Part of a small language model's weights.
Architecture: RMSNorm before each block, rotary positions, capped logits.
Training: a variant of Adam for these matrices, 553M tokens, 8440 steps.
MLP neurons of a small language model. Each row is named by its layer, matrix (up: input weights) and neuron, and shows model dimensions 272-399. Each number is 200 + 20 x the weight over its row's rms, rounded and kept within 0 to 999.
After each neuron's rows, "fires on" lists the tokens most often at its 100 highest values on Wikipedia text that the model never trained on. A number after a token or word is its count.

L4.up1464,232,185,188,189,201,172,173,191,166,224,153,161,201,179,209,219,186,194,213,205,214,191,197,203,179,155,208,200,202,209,220,205,180,219,205,173,219,223,186,200,177,195,190,229,219,201,173,229,185,231,251,193,184,199,236,200,196,188,204,185,213,170,215,204,211,256,168,195,224,170,240,186,244,206,185,198,178,214,221,223,205,210,199,208,201,203,160,202,211,222,224,192,169,219,217,214,175,176,208,227,228,189,198,240,170,193,235,190,190,196,210,207,198,226,223,186,195,169,192,178,194,207,204,191,186,183,181,164
fires on: "un" 12, "ish" 10, "ber" 9, "per" 8, "at" 6, " well" 5

L4.up907,235,177,161,164,232,216,177,184,197,220,157,173,209,207,184,216,203,163,234,184,191,208,239,190,189,199,236,199,205,204,204,185,152,183,220,183,248,223,218,220,197,210,246,158,222,172,200,207,200,217,209,195,217,197,203,187,203,195,212,242,199,195,192,196,214,246,224,154,216,176,248,218,227,217,219,213,167,204,188,194,164,230,201,190,165,219,187,164,227,223,195,193,186,214,159,213,204,210,175,191,248,196,187,170,221,195,225,195,175,202,216,217,214,194,223,238,155,199,187,199,178,213,211,218,186,203,178,198
fires on: "," 23, "w" 21, "tt" 6, "umb" 6

L4.up1391,186,202,164,156,194,189,204,196,191,244,180,199,190,170,212,200,195,201,169,214,186,195,202,219,209,225,179,192,199,174,175,207,187,242,182,212,223,204,208,209,193,190,221,191,213,201,176,207,210,173,227,174,216,178,230,197,217,195,188,247,207,206,202,210,251,208,211,158,163,168,223,169,201,175,204,211,159,194,219,199,210,194,215,190,187,201,164,201,189,179,217,170,150,206,206,208,167,188,192,194,204,236,181,209,220,174,197,205,181,184,199,199,227,202,180,220,183,174,183,179,189,190,178,172,209,235,196,191
fires on: " out" 18, " th" 12, " sup" 10, " Sh" 10, "y" 9, " sp" 8

L4.up1269,246,167,206,206,168,187,174,183,211,195,204,191,174,187,239,189,180,224,198,217,211,229,216,186,203,170,202,190,185,191,205,215,191,211,167,232,198,213,222,198,206,195,191,211,187,185,199,207,198,216,175,230,163,197,186,212,246,195,212,203,206,228,208,180,228,209,214,216,179,221,160,174,194,200,218,222,210,216,189,171,158,192,182,178,210,196,241,189,229,179,225,208,180,186,193,202,216,269,193,216,226,202,176,198,222,208,178,194,209,213,191,188,212,149,187,205,193,213,217,175,213,207,226,188,221,188,196,245
fires on: " " 38, "ab" 11, "ew" 5, "v" 5, "zh" 4, "j" 4

L4.up111,171,180,151,205,197,209,192,194,211,217,195,196,204,189,219,181,212,195,225,179,203,185,217,206,202,220,232,201,180,216,209,210,211,175,213,183,166,185,217,205,180,194,225,233,224,188,205,195,219,182,187,203,197,261,227,204,186,165,228,209,203,202,181,189,213,238,193,183,189,238,206,208,224,171,216,230,194,222,190,239,227,224,176,211,178,213,186,182,207,228,195,193,192,203,175,206,202,240,170,192,209,176,220,189,195,196,201,156,196,157,186,206,203,172,216,212,204,226,160,206,248,228,193,163,219,176,225,197
fires on: "20" 21, " played" 17, "19" 14, " play" 6, " in" 6, " attended" 4

L4.up2377,193,182,200,216,191,208,199,183,194,181,176,186,178,212,206,189,211,216,208,207,212,175,212,181,184,212,210,230,227,259,199,214,236,219,224,166,199,208,212,198,173,188,175,209,200,224,212,180,188,207,196,172,169,200,200,219,201,199,200,211,190,204,221,222,173,198,226,213,236,203,161,205,213,217,223,177,233,215,219,206,224,195,239,187,183,214,212,181,195,223,210,171,171,189,206,193,180,190,189,184,194,174,227,211,195,162,254,171,186,197,229,191,204,206,202,184,193,210,165,180,198,208,182,205,178,211,193,208
fires on: " Cr" 20, "m" 11, "al" 8, " cr" 7, "is" 7

L4.up495,205,192,200,190,196,231,194,185,183,213,181,202,174,185,198,178,190,218,218,190,188,160,186,231,215,217,157,197,166,211,239,202,205,198,218,212,198,177,222,179,203,200,176,204,211,187,181,182,195,206,211,179,179,220,210,179,193,180,170,185,217,165,220,181,186,198,218,197,214,192,224,187,224,178,214,222,186,203,213,182,167,215,237,179,220,234,192,177,202,204,210,200,206,175,218,212,181,197,164,208,169,210,191,210,206,204,210,218,204,177,207,218,223,225,173,194,207,220,208,164,222,198,190,178,196,203,244,219
fires on: " ;" 13, " received" 12, " did" 10, " not" 9, " l" 8

L4.up1113,184,211,181,201,192,213,206,201,177,224,201,174,220,206,187,182,235,208,207,198,213,203,194,215,187,206,192,197,174,194,215,187,226,212,193,196,214,183,226,198,200,173,199,230,202,249,191,201,188,186,243,185,190,229,210,192,197,195,179,220,185,175,232,185,210,244,226,154,167,171,217,213,181,206,188,212,184,197,151,233,200,216,228,196,134,203,191,165,222,215,180,168,178,196,177,213,219,184,195,209,223,200,186,158,225,171,190,194,194,164,192,205,193,204,178,183,167,194,184,221,222,206,178,174,228,171,194,188
fires on: " Y" 31, "Y" 15, "y" 9, " ro" 4

L4.up1685,206,192,178,216,159,213,205,196,159,215,199,215,210,230,206,182,218,178,186,194,203,213,190,223,249,217,164,194,169,213,213,177,209,212,209,201,198,225,183,191,202,233,174,243,238,181,207,221,196,193,189,199,174,197,175,203,206,191,220,212,225,184,217,190,172,192,173,182,210,213,213,156,196,185,174,192,218,245,185,205,213,191,195,151,208,219,186,195,195,216,208,207,203,187,187,181,214,218,165,212,202,210,224,201,195,165,186,177,199,176,194,193,194,241,218,220,212,191,253,206,227,205,187,210,196,168,193,180
fires on: "20" 28, " League" 11, "|" 11, " " 6, " the" 5, " (" 4

L4.up468,182,196,192,196,182,164,200,182,173,217,213,234,182,181,222,213,220,210,175,214,181,188,201,186,214,200,207,208,190,145,241,194,194,246,214,185,225,192,214,168,205,211,220,189,179,203,198,218,200,214,212,192,193,211,209,203,184,219,209,191,180,177,226,215,199,207,192,219,155,206,191,199,226,215,228,234,192,188,199,194,182,231,202,173,233,186,193,164,230,210,192,214,187,208,233,222,212,224,193,169,219,173,190,187,199,224,198,194,210,217,176,218,205,218,219,240,226,185,188,206,233,222,228,202,229,176,192,231
fires on: " known" 30, "-" 10, " refer" 5, " recognized" 4, "ized" 4

L4.up1983,199,208,179,164,177,183,216,201,208,246,202,211,202,187,191,193,201,220,201,177,182,196,188,207,170,162,180,196,196,202,190,235,214,202,186,210,222,193,257,216,191,190,227,202,159,184,186,173,237,196,207,175,174,203,212,221,221,184,201,209,183,194,165,175,228,196,196,171,203,203,213,199,207,187,178,211,202,219,183,191,172,199,218,191,196,174,186,211,214,181,231,204,198,215,181,198,216,190,206,205,185,208,205,231,184,177,192,204,179,173,196,201,226,221,218,188,199,191,198,190,184,192,174,162,187,163,208,200
fires on: " Z" 23, "Z" 13, "J" 11, " Van" 6

L4.up1563,220,205,238,198,226,187,178,193,201,207,192,225,183,189,190,207,185,170,182,168,234,191,189,232,199,203,223,177,194,189,191,216,211,212,183,189,222,202,200,163,205,206,218,223,209,213,197,154,200,146,203,209,192,210,187,226,181,189,172,206,213,169,203,199,205,251,173,196,202,229,218,196,192,216,216,231,190,196,226,182,205,258,172,201,211,212,206,197,221,194,219,208,194,189,219,214,178,229,150,206,182,157,182,194,198,209,189,197,204,195,216,186,200,216,197,200,235,176,201,207,225,189,193,207,175,192,202,221
fires on: " Dr" 36, "r" 18, " Mr" 7, " Chief" 6

L4.up2192,201,189,185,196,185,193,169,182,185,230,161,189,169,205,217,212,199,190,190,237,187,195,189,208,180,230,184,223,220,171,193,176,177,195,207,198,223,198,172,199,207,184,200,236,196,164,211,223,182,213,193,169,184,204,180,234,173,197,213,202,233,172,204,170,188,195,207,222,208,222,211,199,186,193,189,193,185,203,219,171,210,195,215,215,212,203,191,196,183,185,223,199,204,208,185,226,182,205,219,176,206,217,223,221,210,181,204,219,201,203,220,206,180,196,209,204,176,175,205,195,184,199,206,210,190,233,211,227
fires on: "ic" 19, " int" 9, "in" 8, "p" 6, "1" 6, "istic" 5

L4.up2051,226,169,162,191,173,192,203,182,183,229,193,212,229,173,213,166,197,209,216,194,174,199,207,199,219,150,179,177,214,201,177,202,201,249,187,221,223,208,203,226,178,191,204,186,186,200,238,223,164,177,155,190,195,213,216,218,197,199,168,199,230,212,203,204,250,221,206,169,229,205,238,188,230,173,203,240,205,184,199,232,204,202,214,199,186,231,179,233,231,204,231,196,199,219,182,190,157,178,194,210,200,208,206,210,214,212,177,197,171,204,204,199,220,190,170,187,176,203,179,181,191,192,174,180,201,224,213,161
fires on: ":" 33, " where" 10, "oul" 8, "10" 6, " which" 6

L4.up1778,180,235,185,207,178,196,247,185,215,198,214,213,200,205,190,193,205,207,206,239,185,203,198,193,188,191,245,202,184,206,163,206,211,214,208,162,222,173,190,180,205,222,206,215,199,204,201,182,207,192,201,206,164,176,244,222,234,215,183,214,182,206,165,214,190,215,193,199,244,176,208,201,211,200,226,214,227,182,151,177,180,243,177,189,160,216,206,181,184,184,168,197,177,188,199,200,191,191,183,225,183,198,176,189,217,188,215,199,183,161,158,213,227,195,206,195,230,219,201,209,229,225,168,183,200,204,203,238
fires on: " is" 35, " are" 13, " out" 7, "il" 5, " trans" 5, "up" 5

L4.up1584,206,173,202,205,233,223,210,190,235,189,191,194,221,206,234,190,170,193,167,202,241,187,204,184,217,218,188,194,176,206,210,212,158,217,187,206,211,192,226,220,209,197,184,209,229,179,215,210,200,256,200,230,207,220,213,191,224,206,214,186,223,229,217,205,164,206,213,163,199,197,208,218,194,180,241,184,174,190,183,199,181,219,199,192,196,177,200,220,213,221,186,201,171,227,207,194,204,176,185,193,227,152,227,185,188,216,212,195,185,230,229,226,190,171,213,183,243,185,212,190,241,229,217,198,172,177,192,184
fires on: " expl" 19, " by" 16, " int" 12, "ra" 8, " em" 6, "stant" 6

L4.up1138,193,200,180,197,177,184,224,194,191,228,204,198,195,223,208,207,231,202,180,183,185,190,164,198,199,236,190,206,213,232,183,228,188,197,214,210,237,227,221,198,215,198,178,217,181,208,213,215,221,199,198,211,189,208,209,190,195,176,217,189,208,199,178,197,235,177,226,202,192,207,174,180,192,216,204,200,225,191,163,164,164,198,180,185,201,215,201,165,221,193,207,191,183,184,175,220,220,201,160,206,219,207,226,212,188,189,219,214,193,265,212,222,154,171,153,250,173,194,188,186,211,175,194,211,205,204,187,181
fires on: " " 39, "eb" 8, "ew" 5, "-c" 4, " ab" 4

L4.up1675,204,232,201,209,229,208,201,191,194,217,196,188,220,214,198,208,238,226,224,205,215,223,185,178,229,215,189,203,185,230,165,241,208,190,198,207,215,242,207,165,177,200,209,192,185,189,199,204,174,163,252,216,192,218,202,214,195,171,221,214,194,200,202,196,200,198,217,197,177,224,224,198,233,167,200,236,222,211,161,227,190,188,176,184,166,204,186,215,199,179,177,168,195,205,182,190,184,195,177,200,195,179,214,215,178,187,232,180,184,179,185,191,205,187,231,202,213,191,174,180,216,216,208,195,178,199,242,213
fires on: " to" 35, "ing" 13, "19" 10, " one" 6, "17" 4

L4.up955,210,213,217,180,221,220,203,186,163,204,192,196,204,259,187,167,198,201,169,197,189,231,208,234,230,221,183,201,168,216,237,213,206,191,169,206,193,227,202,200,190,214,172,248,234,156,223,193,213,198,206,221,201,210,182,236,213,172,177,175,172,212,188,216,202,210,181,188,216,198,196,199,224,221,193,172,228,192,187,187,191,191,204,168,184,228,189,194,271,225,187,196,193,208,205,243,207,185,210,203,206,194,187,183,182,197,196,181,185,187,245,224,189,235,206,213,184,229,168,182,245,190,154,194,216,205,192,186
fires on: " M" 31, "." 10, " States" 8, ".S" 8, " U" 8, "f" 4

L4.up645,208,185,171,188,224,201,196,177,192,222,190,215,215,226,168,233,203,189,190,185,193,220,169,193,221,191,193,246,208,199,162,263,195,201,164,214,208,179,197,220,207,201,196,231,209,203,194,177,216,195,180,173,179,191,216,226,227,191,162,214,184,177,183,203,196,258,231,193,188,206,198,204,169,183,189,217,181,235,183,193,183,198,204,181,189,225,203,164,211,213,198,192,211,213,191,218,211,190,206,200,179,189,200,185,250,175,215,226,201,201,201,205,187,182,181,214,188,207,224,193,174,204,192,197,213,231,177,196
fires on: "or" 16, ":" 10, "ab" 7, "por" 7, "ou" 7, "ob" 6

L4.up1018,176,183,201,197,241,185,180,183,215,200,195,162,223,177,194,201,213,173,189,154,188,253,162,223,206,174,248,183,173,189,222,226,175,224,177,221,210,200,188,215,196,211,223,241,223,204,202,198,207,228,234,190,204,198,145,200,199,218,207,194,207,197,191,194,188,248,175,168,204,193,213,179,178,184,220,213,180,219,193,193,220,191,192,186,196,219,182,226,182,178,198,194,205,234,183,195,206,214,234,169,171,206,255,172,183,209,204,199,201,198,174,201,167,213,186,197,187,194,194,183,167,218,179,196,184,202,232,169
fires on: " or" 28, " to" 12, "vert" 6, "or" 5, "ran" 4, "ter" 4